From a checkpoint of a small transformer trained on Wikipedia: 81.4M parameters.
MLP neurons of a small language model. Each row is named by its layer, matrix (down: output weights) and neuron, and shows model dimensions 128-223. Each number is 128 + 24 x the weight over its row's rms, rounded and kept within 0 to 255. Numbers have three digits each. A neuron's up and down rows have the sign that makes its largest values positive.
Before each neuron's rows, "raises" lists the tokens whose logits its output raises most directly, leaving later layers aside.

raises: "World ", "Revolu", "industri", "War ", "war "
L5.down18:153138119144127124111118107108103108155145141132151116134126136108133122158125118083115164138167095157102139134128143142158105144105183102115109148136099090083163103154108115164136137123102104115097101114105145124137106132132132104151172131113133091090077116096081073118136090145134143118

raises: "making ", "coming ", "losing ", "taking ", "ending "
L5.down1341:099115138135098159130158110119189148105165094181127120125108124136130184153132151110144119120163104097136134127148146106158087143127107101111129167136155132123149106119157122107131071158161104155151148139108093125142186142160108095116112110126110179150100111128151115126116094114161137128

raises: "1 ", "3 ", "8 ", "2 ", "4 "
L5.down409:132172131107138137131054145074118139129096146119141186131157108102152115152106081102110114121105153144115110082154105145089141100139116112120087138140169154119109142115148117109129136114071120139094150141141148127103125143104119154099135109092150147174125111118114162151115072130116141136

raises: "of ", "Of ", "representing ", "creating ", "containing "
L5.down908:086098138086098092138128136124131096092097109097132119139113088138103137167140146090135119105104143133087092100092121149161169143097178130152130156139121121103169132120112104118138099141125108110162122082176092073163103095146141150077142123133133150103130139159055123154144103128112150089

raises: "Japan", "Japan ", "ume ", "Tokyo ", "ami "
L5.down1196:131130096097140121124135133086118146109102117105150142175154134100121119125092117168125095153082153107129137152096159133139111137135166111128108154141172139112135120155130144117133118143124110127123149104163143089129145147114157124142120137131104096111155134154162143129094113153117146130

raises: "they ", "she ", "it ", "you ", "your "
L5.down1178:087117092110112129135114159145153106115118148088136128115091161124149129079152123160177117153129146171132125161075127128148118149113100126117130163136111124137138128141125083106128127110095131144143098135103093139142110110202128105155151130160134146128119110129130130108108094121119137086

raises: "acy", "acy ", "ance", "ately ", "ee "
L5.down97:046114108187135177113149090170109139128111145133172113121126117136137097144108181123102137106141097121100136159135133085131071141089095124130102118144136138128163124121129104112141140097115126136067137082153110091166188145181126156088052099128113192129115090091160110097134123188127146127

raises: "are ", "were ", "have ", "include ", "are"
L5.down662:122121128120145153137141110139138136119106140154120144132122139091101103153145101097118133132130102119100166103076130099160079140096168152165102118143108125125155142135138114160113139131155120144125144152137123112143180130154099156129140132119163152164094111096127131143119120158094167149

raises: "\n ", "\n\n", "—", "” ", "===="
L5.down1809:136136127101123103150096116108101128166139106105121102094117137116085129113114167099104135088127098118102138100090126125107117126111160127136168144107147136129136103132158104084106160078114108131128153151143100161147148092076154140119133141120109145154089128089137133107129100098149135145

raises: "month ", "month", "year ", "year", "months "
L5.down535:133096124130103131158141113116146102114168107166122152095153116120138110105071124124094151100145140117104127100099183120151123102135148090088102115126149135164160153081140105098088135141121091116077138129132101105112133094143125166127112146131146127156118095140128146115136132144151119111

raises: "status", "effor", "style", "forms", "size "
L5.down622:147103120126127109100099091127131135064085136123099148166197102125163144133164119143133109152124133148138152122132141073117122145076142110104119077110141129115057134128138108129094138133128168146149136112132160157138133137115121097152112162105103145117158127094090109149112090139157174085

raises: "no", "first ", "lear", "real", "sig"
L5.down877:109120103076119164102131141095152099112151104128130164128088114124106102125128150098097114184149123123164152138137103141146139144136114154140107155121135133131139139183113121120131118119140144144095124147127162140132146158147172115108125118103158139157115152107108121113142129123117153142

raises: "making ", "leaving ", "becoming ", "taking ", "creating "
L5.down374:128118139129102161123107105128144129082129112120140109159084085091142162137216180119161114130155121149130141101120124177128170140158144120098112167100131133096122163106130149114170103117127129140145132128149101113115174156101109113134095113094126154112117087140135102094119146125141113140

raises: "interview", "Billboard", "interview ", "Billboard ", "ret"
L5.down2090:096113134148151089111170125128140092153117165144108112142129145160126171114131117146110139105152130126142117095141092134085121092180122136128149084100109127100132142130155128102114125172107089114122083144136116136080090112138137137154180140116136115136126119128129140139098128145128138137

raises: "means ", "leads ", "me", "is", "makes "
L5.down16:099119156126114114126154096158120084122146141153110121111158098130137115085154095111128106140155164123157127103119121139127094128146112123150117161097097119092122146130100118132094173099128122123132175118115160149176140116105145146107135143156101121124172147152157112105103149164137118095

raises: "together", "together ", "away ", "back ", "Its "
L5.down1927:132107132080116113164098170124094165111086106126159139116136109167164155129114125099141162111129113095122131141107139143085130102102139082106171156130127082082151146158155136189125158125134133135099157146119159089130131128157126134136111122139086121138136158136142118102093105135133072121

raises: "as ", "by ", "from ", "upon ", "under "
L5.down2145:096138076135139106124145118159103100130108132158135133143122154117135125150170117165125137159152123059126116093169119117087127137107110112137113133129125153106081109134188126106113140128120113134110143097142093124133088158139118132130089144111114122129133131167146108147153161130109119155

raises: "Year", "Year ", "week ", "year ", "year"
L5.down825:135114127114179200121167132132102117104164142164128145131130105143141144142123164135121105122122115160113124137121151126147100153120161146126110153142109111170101120129168124086106094130129109138184110067155166154095129122097121134159142127144131152088106096094095071119096125145135180129

raises: "below ", "behind ", "aft ", "beh", "ben"
L5.down1487:096091098110173129168117115090111174111087129091115128125136155119129117131101111119087160130124120135129131163136130110152096118164151197142154147130129118100111177119135089133174126157164101098135150117187127142129116126163087117108137132181087117132158145145153179136132137145125161173

raises: "what ", "the ", "any ", "an ", "a "
L5.down2345:139156127081087146164102109108145132113156163116195124084142100150124133118137148089084117184127140151141182149073176078099107117134114118081130131132135133095095114121160145128146157143134110138144136166113093139099166122140110064142119100102106151150109140128161131090132125144122123132

raises: "individuals ", "members ", "people ", "some", "him "
L5.down1758:147198150113109147142119099096092115134130165128172141139122109162096117188153172114117099183125145149090115128123133113139113121142117104168148080153118133128132147088153168103104161093128111124167135156122054203132149144116158081135114145110099160135154112132089150127147118116111111144